config = dict(
    n_head=6,
    vocab_size=27272,
    bias='all',
    tie_embeddings=True,
    decay_fraction=0.375,
    batch_tokens=65536,
    doc_mask=False,
)
MLP neurons of a small language model. Each row is named by its layer, matrix (up: input weights) and neuron, and shows model dimensions 352-415. Each number is 200 + 40 x the weight over its row's rms, rounded and kept within 0 to 999.
After each neuron's rows, "fires in" lists the words (lower case) most often at its 100 highest values on Wikipedia text that the model never trained on.

L2.up432,186,249,173,182,121,166,219,108,246,197,253,180,180,196,232,244,253,249,181,203,254,231,163,171,207,242,188,200,233,116,198,151,261,195,253,200,232,165,203,124,175,223,176,209,169,106,235,207,274,182,219,233,233,250,190,250,198,214,160,247,191,194,236,275
fires in: "the", "their", "its", "his", "her"

L2.up646,177,255,260,161,239,245,183,152,128,187,259,238,212,155,183,137,136,247,181,245,159,243,159,185,211,217,255,212,165,230,224,256,209,274,136,197,148,173,194,178,190,207,155,227,260,199,134,181,223,265,90,230,218,152,198,253,169,141,203,179,120,291,230,174
fires in: "as", "until", "the", "when"

L7.up1283,169,180,235,171,195,143,198,171,153,211,259,191,134,176,217,219,164,154,263,220,139,199,115,204,198,121,170,185,197,263,135,219,231,154,207,131,227,135,105,225,197,180,147,247,258,206,250,276,151,205,253,210,162,228,198,217,185,287,131,168,231,156,97,231
fires in: "are", "were", "was", "is", "re", "being"

L7.up1021,194,182,129,187,207,243,119,227,192,176,201,161,197,209,133,198,245,193,219,171,244,203,211,221,234,138,220,193,163,215,174,192,133,217,185,251,149,192,189,186,245,235,204,220,251,160,163,232,222,183,221,198,189,333,184,228,199,87,125,203,220,227,192,134
fires in: "was", "as", "of", "a"

L2.up961,196,192,160,280,236,171,109,198,207,158,200,174,223,191,168,189,280,168,249,179,175,254,196,202,202,185,143,221,209,164,140,276,216,199,164,222,220,239,198,206,182,231,99,223,187,166,122,185,189,272,206,177,245,139,201,183,173,223,220,199,277,195,290,276
fires in: "from", "the", "by"

L2.up1511,217,253,154,141,219,265,245,189,204,177,179,212,209,181,218,213,244,161,181,297,262,172,185,167,250,164,182,111,156,177,251,159,266,219,133,199,189,268,189,192,183,262,259,173,243,171,204,213,237,210,177,141,236,130,179,261,225,135,210,206,200,171,238,141
fires in: "of", "n", "where", "if"

L7.up979,181,170,238,262,198,220,187,273,179,182,144,260,214,137,167,213,159,205,237,168,211,172,188,214,165,209,198,135,156,208,229,178,144,216,183,232,214,192,259,193,261,226,228,209,178,204,213,94,150,169,197,220,100,276,213,249,165,234,125,213,176,172,208,209
fires in: "the", "was", "and", "being", "a"

L5.up1240,170,226,233,268,211,215,213,217,161,180,224,279,194,173,174,203,176,253,175,253,177,147,179,249,285,258,177,146,210,175,143,201,226,183,249,201,185,218,228,218,192,191,150,232,161,173,271,117,209,208,211,198,241,228,177,99,122,187,194,187,280,214,265,206
fires in: "a", "be", "an", "the", "more", "get"

L2.up784,225,165,203,193,202,161,213,228,269,262,248,279,165,122,225,244,235,223,135,199,202,209,305,175,137,197,141,237,252,164,229,169,195,150,197,201,195,286,175,235,240,232,197,223,142,121,248,214,234,166,314,136,178,207,223,101,162,221,230,168,249,208,148,250
fires in: "and", "the", "but"

L7.up550,174,185,170,181,134,169,192,194,156,286,184,156,85,243,165,121,277,199,246,215,221,133,214,205,155,221,170,196,227,238,128,194,191,247,301,223,203,227,251,159,226,156,211,168,81,143,196,188,151,215,146,192,164,191,137,219,146,189,184,192,181,243,139,267
fires in: "the", "to", "by", "as", "against"

L2.up531,193,288,207,246,241,218,219,126,189,170,232,227,171,177,209,201,144,158,220,210,179,189,227,212,213,231,221,164,232,162,222,163,231,173,203,209,258,251,207,231,194,220,199,174,212,172,162,203,218,249,168,166,187,185,173,187,186,223,263,170,138,233,238,202
fires in: "for", "in", "so", "when"

L2.up1350,286,174,208,157,227,168,246,247,225,278,220,252,182,118,195,181,221,124,182,176,61,254,207,209,165,233,220,218,175,170,206,215,173,250,243,227,263,169,172,218,206,227,180,210,131,156,180,227,129,193,201,187,101,200,239,165,195,149,206,207,227,140,150,234
fires in: "that", "the"

L2.up66,219,181,184,160,259,252,230,185,166,185,185,240,191,276,140,220,151,220,260,144,146,212,195,257,178,166,220,294,170,182,187,221,180,233,208,227,270,261,210,205,236,152,85,193,193,175,281,244,226,202,154,214,207,115,146,268,170,264,217,223,132,213,276,163
fires in: "was", "were", "are"

L5.up1341,201,260,257,274,219,151,207,221,141,198,233,246,218,232,223,193,228,274,173,217,206,194,219,184,170,159,217,131,189,177,126,242,186,189,195,211,192,181,71,167,192,202,220,173,128,122,277,218,205,290,200,151,206,205,158,206,208,227,169,199,188,166,128,233
fires in: "the", "first", "his", "of", "a", "second"

L2.up243,272,197,136,161,233,224,233,120,249,226,192,148,206,247,167,198,186,197,235,240,151,184,252,211,198,174,217,195,174,232,218,203,219,176,308,188,150,237,212,207,245,204,158,151,191,168,267,228,142,251,192,236,187,217,248,194,169,152,228,223,206,145,206,195
fires in: "no", "the", "5", "national", "best", "3"

L2.up1438,222,204,191,247,246,193,147,208,171,159,149,213,189,241,248,130,225,180,211,205,251,156,211,227,283,210,218,247,220,239,245,233,126,143,232,197,167,239,255,172,199,252,230,186,157,244,106,239,220,115,234,179,141,196,232,193,186,135,190,222,239,170,189,236
fires in: "and", "to", "the"

L7.up978,205,200,166,228,217,188,183,159,134,294,182,147,209,170,192,205,217,241,253,176,188,199,217,178,178,214,165,168,221,164,161,147,154,160,250,201,158,231,261,235,224,93,261,194,243,262,221,163,178,198,210,263,206,270,182,211,179,213,125,238,134,273,227,202
fires in: "as", "of", "called", "and", "the", "when"

L2.up1069,240,250,293,133,217,132,190,107,181,170,257,160,206,262,194,228,212,179,213,233,167,198,164,193,157,234,255,166,212,233,257,163,217,269,302,207,295,261,192,290,142,272,215,188,214,218,188,249,271,143,197,195,161,156,258,202,182,238,268,183,167,204,162,139
fires in: "and", "the"

L7.up565,165,227,157,249,149,148,162,230,155,154,205,170,217,69,164,211,160,203,245,196,235,139,115,181,291,249,234,299,220,240,231,227,131,126,228,200,260,204,205,211,112,244,199,198,217,153,207,222,206,174,255,205,176,202,179,292,146,210,218,203,216,156,105,123
fires in: "the", "and", "is", "or", "in"

L2.up1449,186,167,236,97,279,194,243,134,215,210,154,210,220,169,140,225,179,152,159,103,174,232,157,202,240,188,227,207,242,234,162,215,166,197,242,195,102,242,195,138,218,145,209,140,157,246,264,159,115,205,233,255,202,199,164,177,177,212,288,212,158,177,273,142
fires in: "early", "later", "late", "began", "date"

L2.up12,207,206,195,160,218,223,209,128,179,174,187,162,145,257,153,202,202,210,155,211,259,198,201,237,174,232,112,212,157,298,248,154,233,193,162,168,219,236,208,130,155,151,180,266,198,126,190,235,185,191,147,174,183,223,179,218,171,205,263,167,240,134,199,190
fires in: "was", "it", "is", "also", "which", "be"

L2.up339,152,199,55,223,257,118,244,215,180,179,192,171,177,193,101,202,273,150,207,156,221,210,149,248,199,109,166,213,253,192,164,208,199,193,252,181,159,164,175,169,241,141,106,182,192,222,272,165,176,245,192,206,266,171,121,241,227,247,308,235,168,186,182,173
fires in: "a", "was", "were", "its", "the", "from"

L5.up447,207,222,237,253,178,218,249,225,295,202,229,247,161,174,145,186,155,208,189,226,244,235,215,77,218,131,205,241,220,140,196,234,330,251,182,215,180,222,250,243,214,172,250,190,288,221,203,267,175,230,219,229,208,137,194,192,169,245,230,295,224,205,333,243
fires in: "to", "for", "the", "not", "give"

L7.up223,283,161,220,169,241,209,208,184,127,152,192,146,205,224,164,206,203,186,253,250,192,205,175,148,173,205,170,210,136,220,238,207,226,138,250,180,209,230,192,209,179,162,201,264,231,253,141,194,178,185,240,248,177,194,159,246,249,188,169,158,139,129,249,156
fires in: "or", "and", "to", "the"

L2.up1326,201,205,131,174,175,195,236,233,221,277,295,191,207,203,204,174,172,137,191,182,206,146,174,183,132,154,239,192,191,163,192,223,145,121,186,256,195,236,152,239,118,197,169,150,88,179,206,154,244,202,215,173,278,180,185,176,200,189,153,222,138,196,211,212
fires in: "most", "some", "much", "more"

L2.up1531,223,218,286,219,196,167,241,192,257,186,193,154,231,287,156,223,171,199,227,195,205,215,199,183,151,169,180,194,207,230,204,197,251,248,220,188,198,182,142,123,183,224,140,245,206,263,224,285,140,165,216,190,163,213,232,215,203,225,266,150,190,268,180,246
fires in: "best", "high", "cost", "shue", "goodyear"

L2.up3,214,239,170,142,199,242,155,148,189,181,207,238,167,197,222,208,162,227,122,233,214,185,171,184,174,218,271,217,209,254,228,228,190,186,188,196,241,228,288,244,170,203,150,203,201,199,178,146,208,191,163,188,159,211,211,273,185,201,157,171,197,214,198,209
fires in: "were", "was", "the", "is", "are"

L2.up1170,205,202,238,177,177,242,274,135,247,198,181,126,205,261,184,234,165,229,154,173,214,209,218,181,148,224,237,157,202,315,232,272,238,207,143,298,210,232,221,180,196,233,201,212,189,203,206,252,220,188,167,227,227,185,232,186,244,197,226,198,189,194,153,224
fires in: "a", "the", "as", "including", "and", "well"

L2.up1473,155,239,275,190,202,188,169,207,190,217,231,233,166,168,198,250,188,247,176,251,194,223,175,219,170,160,233,148,216,184,182,250,167,202,254,177,212,220,171,200,243,192,166,247,163,201,174,227,193,183,263,237,297,102,230,271,189,184,225,190,137,209,171,225
fires in: "is", "was"

L2.up759,219,226,189,129,229,209,106,199,193,186,201,195,86,210,148,176,137,228,205,137,226,146,197,187,173,196,173,129,197,222,178,317,170,219,124,226,215,215,257,209,149,207,209,164,197,226,140,195,195,240,150,243,181,185,216,165,197,150,209,198,201,175,199,211
fires in: "by", "the", "under", "a"

L7.up1277,140,199,255,154,153,152,198,146,207,231,202,172,166,228,198,233,160,185,169,202,156,241,191,171,127,173,164,182,105,200,215,145,218,212,178,235,273,152,198,241,193,140,192,150,256,192,263,227,218,260,208,213,263,240,183,218,202,180,211,206,192,232,249,236
fires in: "was", "be", "is", "also", "i"

L7.up494,186,229,142,168,234,228,225,170,159,204,159,239,179,253,239,226,217,281,316,137,216,213,178,213,125,221,154,220,147,193,194,240,182,166,162,183,246,216,241,191,225,137,161,221,103,186,192,204,214,230,190,173,145,240,238,195,207,276,227,147,163,291,182,137
fires in: "a"

L2.up1404,180,199,176,236,165,222,281,181,210,237,143,127,189,212,147,168,245,158,210,211,183,190,183,230,146,186,262,162,224,217,239,232,193,198,258,179,194,146,250,252,190,139,132,205,215,180,203,283,214,214,197,193,22,197,194,209,225,251,139,196,210,220,221,218
fires in: "4"

L5.up1191,211,206,213,173,195,209,154,215,260,150,101,168,168,241,163,194,169,165,240,222,207,189,207,154,223,183,215,155,186,203,192,220,142,228,284,241,141,174,263,164,292,132,174,247,135,192,160,191,201,307,191,226,202,183,217,223,211,112,254,170,206,266,152,206
fires in: "is", "was", "one", "a", "with", "and"

L2.up327,220,93,169,186,199,213,257,209,236,247,233,210,269,215,216,215,208,197,295,193,183,233,126,258,211,159,263,146,182,210,191,149,147,179,144,258,208,190,259,190,167,164,251,187,243,177,221,250,203,217,271,222,249,185,208,166,213,161,235,139,207,202,207,237
fires in: "a", "as", "was", "the", "been", "being"

L7.up545,219,201,231,225,189,301,162,181,264,246,204,184,109,176,140,253,196,173,213,191,137,175,239,152,166,227,228,178,182,161,205,144,240,170,259,138,200,222,169,234,211,170,236,179,170,238,194,264,171,157,179,177,234,204,195,257,94,209,225,242,209,132,216,245
fires in: "the", "on"

L2.up875,183,196,183,169,220,205,216,202,140,193,197,275,249,235,292,211,206,201,275,240,212,198,210,209,102,150,175,205,225,180,250,192,124,256,181,256,253,229,253,172,170,168,207,228,179,131,224,197,198,232,193,242,189,193,225,152,213,238,256,158,250,175,226,277
fires in: "a", "an", "as", "their", "wrote"

L5.up10,187,185,204,217,205,179,275,198,182,212,210,196,221,169,214,264,152,293,233,216,268,250,202,194,177,157,222,196,198,194,264,182,199,227,194,166,194,167,223,221,178,225,227,181,212,184,207,168,154,167,238,172,218,238,214,242,168,207,216,233,190,230,244,197
fires in: "the", "and", "of", "to"

L2.up552,207,164,230,123,162,193,166,189,148,220,204,283,132,128,228,192,236,171,195,215,214,233,174,241,228,203,182,207,224,270,167,209,232,269,224,242,210,251,165,147,131,242,215,213,234,304,223,234,195,144,216,223,171,228,276,162,204,240,168,150,228,127,188,252
fires in: "is", "was", "63", "lake"

L5.up1385,177,182,113,237,247,187,188,283,151,205,113,189,171,140,192,233,217,211,212,205,182,191,164,165,238,174,194,202,248,213,184,118,128,190,212,240,193,200,156,235,230,223,143,198,229,239,245,150,164,217,206,193,219,187,245,191,230,198,232,203,202,201,184,169
fires in: "and", "to", "in"

L2.up479,210,215,190,212,226,232,190,176,230,201,216,228,192,174,104,231,186,188,173,250,234,209,182,80,272,140,212,239,262,196,257,199,263,208,183,192,222,222,171,203,169,232,133,198,135,185,170,243,155,232,134,234,158,176,204,165,212,182,246,216,197,258,233,249
fires in: "0", "that", "way", "as"

L5.up1038,211,225,255,205,227,222,146,191,175,173,238,152,258,194,183,174,139,245,190,138,184,144,209,191,216,204,171,189,109,161,145,183,189,211,229,205,213,252,172,227,215,182,205,306,203,178,238,191,136,251,203,155,204,180,236,157,129,168,217,237,159,201,247,232
fires in: "the", "a", "in", "to", "on"

L5.up553,194,274,233,215,282,233,157,239,167,151,229,190,177,136,201,212,153,219,193,174,209,264,273,197,167,161,183,161,195,183,164,202,199,266,180,212,209,273,169,180,212,242,207,191,240,127,149,111,205,187,294,138,190,220,274,151,195,162,194,177,127,144,212,192
fires in: "the", "in", "city", "s"

L7.up1492,160,119,244,244,184,239,219,172,201,163,180,173,231,248,200,212,198,246,225,157,227,202,93,202,137,227,175,171,188,192,175,167,181,160,243,262,211,257,238,151,258,186,144,178,162,208,226,223,180,258,221,145,224,229,243,222,184,212,191,222,162,283,193,148
fires in: "a", "for"

L7.up447,194,213,160,239,207,178,170,233,155,169,170,256,249,240,226,236,257,275,221,194,268,180,154,145,207,207,229,227,224,239,212,237,232,188,271,157,162,182,195,189,244,183,204,220,225,244,142,215,214,199,208,293,248,222,240,229,220,176,193,208,223,158,214,177
fires in: "the", "and", "with", "of", "from"

L2.up1418,236,165,212,122,206,197,200,153,204,218,139,126,201,161,234,267,191,211,188,204,176,142,159,229,156,202,148,217,239,196,149,162,266,259,225,214,148,263,96,201,108,168,197,149,194,185,257,169,173,251,218,140,242,183,140,213,190,301,269,169,175,193,257,167
fires in: "the", "n", "during", "e"

L2.up171,189,160,179,142,216,133,172,133,157,225,162,192,133,219,150,196,175,243,278,147,230,215,157,194,208,183,168,201,170,215,221,169,240,225,235,174,164,247,203,239,209,226,252,186,198,143,224,241,210,204,173,191,255,193,142,259,196,172,142,161,211,259,257,198
fires in: "between", "the", "of", "with", "among", "new"

L7.up621,230,198,165,190,270,200,229,263,243,213,256,175,155,158,165,217,221,167,255,231,153,211,208,225,208,147,243,224,142,189,171,185,254,186,245,186,198,250,193,187,193,174,221,207,188,169,200,192,136,180,126,247,193,220,220,225,136,161,194,123,196,246,193,151
fires in: "to", "for", "of", "at", "on"

L2.up582,227,145,232,191,153,242,233,193,210,197,154,215,211,209,149,165,200,229,259,149,208,248,163,263,121,195,198,188,144,186,224,187,167,194,231,184,258,225,212,251,212,193,190,227,125,196,167,203,226,174,169,224,159,231,158,164,219,252,259,168,166,288,209,148
fires in: "a", "asbmr"

L2.up762,226,204,209,131,189,89,152,206,184,191,241,199,264,200,164,276,247,225,200,181,183,188,212,167,217,177,192,232,118,250,168,164,183,193,252,239,151,210,190,216,192,212,194,210,189,159,222,241,111,198,193,270,292,244,253,253,167,156,214,160,204,178,177,190
fires in: "released", "for", "by", "on"

L7.up786,188,268,138,226,184,252,184,211,208,176,231,203,154,200,175,224,167,141,232,244,229,170,184,190,243,202,294,193,167,236,277,219,261,226,238,145,276,162,207,100,200,175,116,202,205,210,227,211,216,154,233,191,235,221,172,198,191,262,266,156,248,149,246,174
fires in: "the", "is"

L2.up845,176,132,154,237,228,127,141,202,191,240,125,220,206,264,220,248,218,213,203,261,194,156,193,186,261,270,180,166,195,193,240,193,216,141,181,135,158,209,224,218,281,241,144,234,112,133,192,191,158,231,149,205,251,230,214,181,241,254,170,180,164,235,174,200
fires in: "of", "few", "album", "anesthetic"

L2.up632,173,159,236,220,236,226,191,204,186,104,241,191,245,224,265,165,237,164,231,206,219,219,197,190,270,254,216,160,222,168,218,271,263,254,125,201,178,266,196,167,259,163,167,254,165,203,258,140,225,265,166,176,191,200,258,205,173,218,154,238,161,205,171,215
fires in: "the", "a", "were", "coming"

L2.up337,234,122,275,160,217,206,178,130,163,165,196,221,130,236,187,252,199,161,193,208,177,145,222,185,210,246,152,235,130,232,186,181,144,156,252,198,210,214,210,102,219,147,202,178,129,195,271,215,197,178,178,182,279,212,149,215,228,175,122,158,196,220,104,147
fires in: "the", "a", "he", "she", "is"

L2.up0,171,164,124,210,140,189,138,197,174,246,236,192,233,222,220,215,189,200,176,241,229,205,245,157,226,220,192,215,215,189,266,186,257,137,247,234,122,216,260,190,133,239,115,224,213,240,246,177,205,199,243,200,205,238,195,235,167,154,101,171,189,126,159,231
fires in: "and", "this", "there", "same"

L2.up906,211,262,204,267,275,205,241,138,126,204,170,219,146,313,244,176,193,212,207,144,95,209,172,174,199,197,219,130,138,165,183,208,188,205,251,254,226,192,130,189,243,187,171,270,160,163,165,232,244,213,228,183,216,262,195,235,212,236,222,209,141,245,224,158
fires in: "a", "one", "an", "same"

L2.up427,302,116,184,168,222,189,234,141,179,176,219,163,179,200,221,264,174,189,141,180,123,133,193,181,292,187,156,175,154,274,164,176,224,174,185,178,191,230,166,216,141,228,225,142,269,265,194,174,244,111,210,244,210,240,110,167,194,241,207,147,179,185,268,183
fires in: "later", "other", "early", "previous", "earlier"

L5.up1344,270,193,243,200,202,190,166,222,208,171,260,198,194,222,230,163,146,307,193,229,242,204,207,225,185,207,166,238,182,183,254,208,224,184,203,221,140,217,245,196,249,224,88,205,151,185,210,197,220,270,149,170,157,199,236,183,162,211,168,195,175,211,166,137
fires in: "a", "4", "8"

L2.up484,273,189,148,128,165,224,262,193,226,201,291,143,170,202,202,206,218,222,173,242,251,229,193,195,179,168,180,170,224,257,168,277,215,166,207,152,164,238,193,156,151,184,158,190,195,180,170,236,263,206,212,258,152,205,167,166,165,220,212,148,162,200,254,215
fires in: "for", "fora", "with", "through", "4"

L7.up58,195,199,178,197,232,176,264,157,114,188,199,183,233,146,226,137,210,180,275,250,167,196,141,211,272,218,177,225,224,153,142,161,217,239,249,209,184,213,202,242,203,219,185,203,279,180,261,174,261,292,121,168,295,187,182,225,244,239,135,185,166,266,178,98
fires in: "more", "and", "most", "very", "too", "a"

L2.up126,272,204,255,215,256,155,171,235,186,235,165,225,195,113,103,200,178,181,216,230,219,201,168,175,186,212,196,175,127,253,235,225,235,214,186,218,201,246,209,165,255,229,224,186,227,188,263,212,211,156,166,259,183,171,186,168,282,196,164,163,192,167,194,247
fires in: "to", "the", "a"

L5.up793,278,188,199,174,189,135,195,220,155,226,268,182,265,201,227,156,149,212,170,141,175,149,145,239,234,147,161,211,212,115,128,246,256,207,248,221,240,260,153,152,167,172,209,227,209,175,185,178,195,208,216,258,250,239,148,195,246,259,130,228,201,184,250,176
fires in: "the", "in", "for", "by", "under"

L2.up547,243,225,242,207,185,205,237,223,118,275,192,179,257,220,161,262,213,187,245,231,232,217,174,238,219,221,174,222,158,110,214,171,233,156,161,246,187,193,147,239,151,235,255,139,229,241,191,183,139,143,170,285,294,221,212,202,165,274,234,190,236,230,173,136
fires in: "on", "game", "scenes"

L7.up542,176,186,156,256,182,214,169,203,207,197,178,234,194,179,148,198,169,177,168,240,192,166,163,259,254,130,225,210,233,233,221,181,196,157,120,213,285,183,183,219,91,221,236,241,162,203,121,183,135,176,170,189,214,217,231,224,226,195,95,189,248,235,176,203
fires in: "that", "when", "as", "where", "on", "in"

L7.up1057,241,208,209,112,232,221,235,166,221,162,206,196,263,186,137,182,233,138,141,253,183,126,200,220,279,227,170,266,179,244,165,199,203,199,208,224,207,225,157,125,164,135,259,132,179,126,242,265,172,232,150,129,192,257,176,160,130,229,213,123,212,212,204,228
fires in: "the"

L5.up91,182,187,206,234,223,182,204,211,104,211,243,207,191,236,173,145,207,268,260,128,155,307,210,188,209,131,218,228,243,174,201,128,226,257,266,212,145,186,181,192,156,201,154,115,198,267,140,219,209,258,195,256,172,224,130,199,215,196,153,178,213,160,153,179
fires in: "of", "with", "the", "widodo"

L2.up164,153,190,223,253,129,267,194,250,179,235,159,160,210,222,184,190,201,224,134,189,152,187,146,222,231,203,232,106,174,233,234,163,187,207,196,254,118,217,216,242,154,203,148,240,213,154,242,198,154,179,92,165,176,153,153,137,220,182,199,286,156,129,180,192
fires in: "for", "on", "town", "at", "in", "village"

L7.up1008,226,207,211,157,173,169,213,227,219,189,199,182,192,205,192,176,212,203,147,230,176,142,230,197,215,201,194,239,132,210,149,225,243,186,122,180,190,171,187,162,204,164,214,122,212,151,199,154,253,238,145,182,212,238,201,215,227,206,257,209,122,209,200,232
fires in: "the", "at"

L2.up453,231,166,181,239,236,158,194,174,139,223,195,200,240,268,237,228,215,221,146,210,171,199,164,276,208,229,210,239,199,253,181,245,235,173,250,205,195,239,116,223,191,160,197,200,121,228,228,163,157,208,173,264,238,177,187,210,141,198,169,225,205,192,151,185
fires in: "of", "in"

L7.up45,207,158,224,209,157,260,244,186,156,186,166,255,182,174,230,204,217,270,242,223,307,135,181,204,194,142,198,246,242,237,167,144,226,106,198,215,178,247,217,257,221,177,125,205,240,207,207,222,287,157,191,239,204,202,207,204,200,161,194,194,197,177,222,267
fires in: "and", "is", "became", "by", "the"

L2.up688,181,205,223,196,256,242,219,191,179,241,214,202,161,132,222,153,202,220,178,237,162,162,239,129,235,238,245,171,267,205,212,203,245,211,154,148,195,219,94,230,213,174,185,171,259,249,238,165,182,233,225,192,116,140,257,174,82,179,203,213,128,80,231,213
fires in: "the", "as"

L5.up1287,233,254,225,138,157,186,142,214,179,229,207,231,194,225,245,129,199,152,176,220,238,224,212,193,305,205,235,217,290,213,191,157,186,179,228,207,241,214,160,190,209,227,179,134,139,265,218,270,216,216,169,197,237,189,178,181,204,102,180,253,169,219,101,290
fires in: "as", "to", "that", "announced", "stating"

L5.up375,234,214,213,187,200,207,152,250,228,209,266,264,188,167,148,133,268,188,197,206,186,110,225,185,201,271,217,170,173,267,154,169,207,172,221,166,194,146,125,170,221,185,169,232,155,199,283,222,168,223,229,256,238,250,140,215,199,223,221,149,231,124,231,211
fires in: "was", "is", "been", "were"

L5.up1351,240,275,212,135,261,175,186,247,167,173,227,183,224,138,262,134,151,104,198,191,208,257,170,224,161,242,153,198,258,231,267,223,188,177,228,213,161,123,286,153,201,159,203,157,198,167,200,122,189,235,234,180,233,185,168,214,143,218,103,141,185,224,192,215
fires in: "the", "a", "was", "as", "an"

L2.up702,243,223,254,203,294,151,286,242,198,236,282,83,240,239,194,224,211,135,152,175,200,163,225,150,254,208,166,190,180,203,221,200,145,216,178,203,249,190,179,184,141,257,161,181,175,232,211,110,196,154,250,160,172,217,170,165,170,176,233,153,165,208,193,205
fires in: "his", "my", "her", "herkimer"

L7.up1527,151,175,165,162,201,202,77,129,144,168,192,205,166,171,202,243,195,168,175,163,203,119,143,195,221,215,233,249,232,239,168,257,225,160,255,187,251,224,266,239,224,180,234,169,185,203,173,187,179,198,190,177,183,181,227,243,190,223,214,189,230,186,268,234
fires in: "later", "then", "was", "newly", "were", "subsequently"

L2.up144,211,208,265,219,233,215,204,157,168,206,223,175,237,213,203,162,166,190,165,225,207,145,165,191,191,126,168,168,209,245,201,218,215,195,213,253,151,294,206,161,181,184,218,216,154,206,186,135,159,165,212,202,263,238,224,258,203,227,118,130,184,179,214,211
fires in: "more", "most", "almost", "largely", "be"

L5.up77,209,257,182,247,176,249,191,216,203,192,212,251,160,155,121,189,183,177,160,233,220,89,263,255,257,112,210,276,214,177,203,132,267,196,174,182,180,191,273,166,162,177,228,169,208,130,155,222,266,188,234,224,212,178,252,230,207,196,174,153,162,141,224,172
fires in: "the", "was", "is", "a", "as", "in"

L2.up175,201,267,219,194,200,230,171,147,283,197,217,162,194,206,236,216,267,255,236,220,253,189,180,179,179,130,271,225,200,214,149,164,253,188,223,162,266,235,135,191,180,214,198,219,153,166,181,169,262,243,217,202,193,202,221,202,145,200,119,176,181,101,208,165
fires in: "of", "the", "his"

L7.up1046,244,223,165,222,226,290,149,205,214,186,179,159,224,139,189,157,192,237,176,180,209,183,127,196,197,135,150,200,220,205,211,207,205,217,149,186,254,197,195,174,145,130,172,172,159,198,197,200,196,178,135,201,226,169,199,194,116,264,296,240,181,151,191,242
fires in: "the", "under", "by", "on"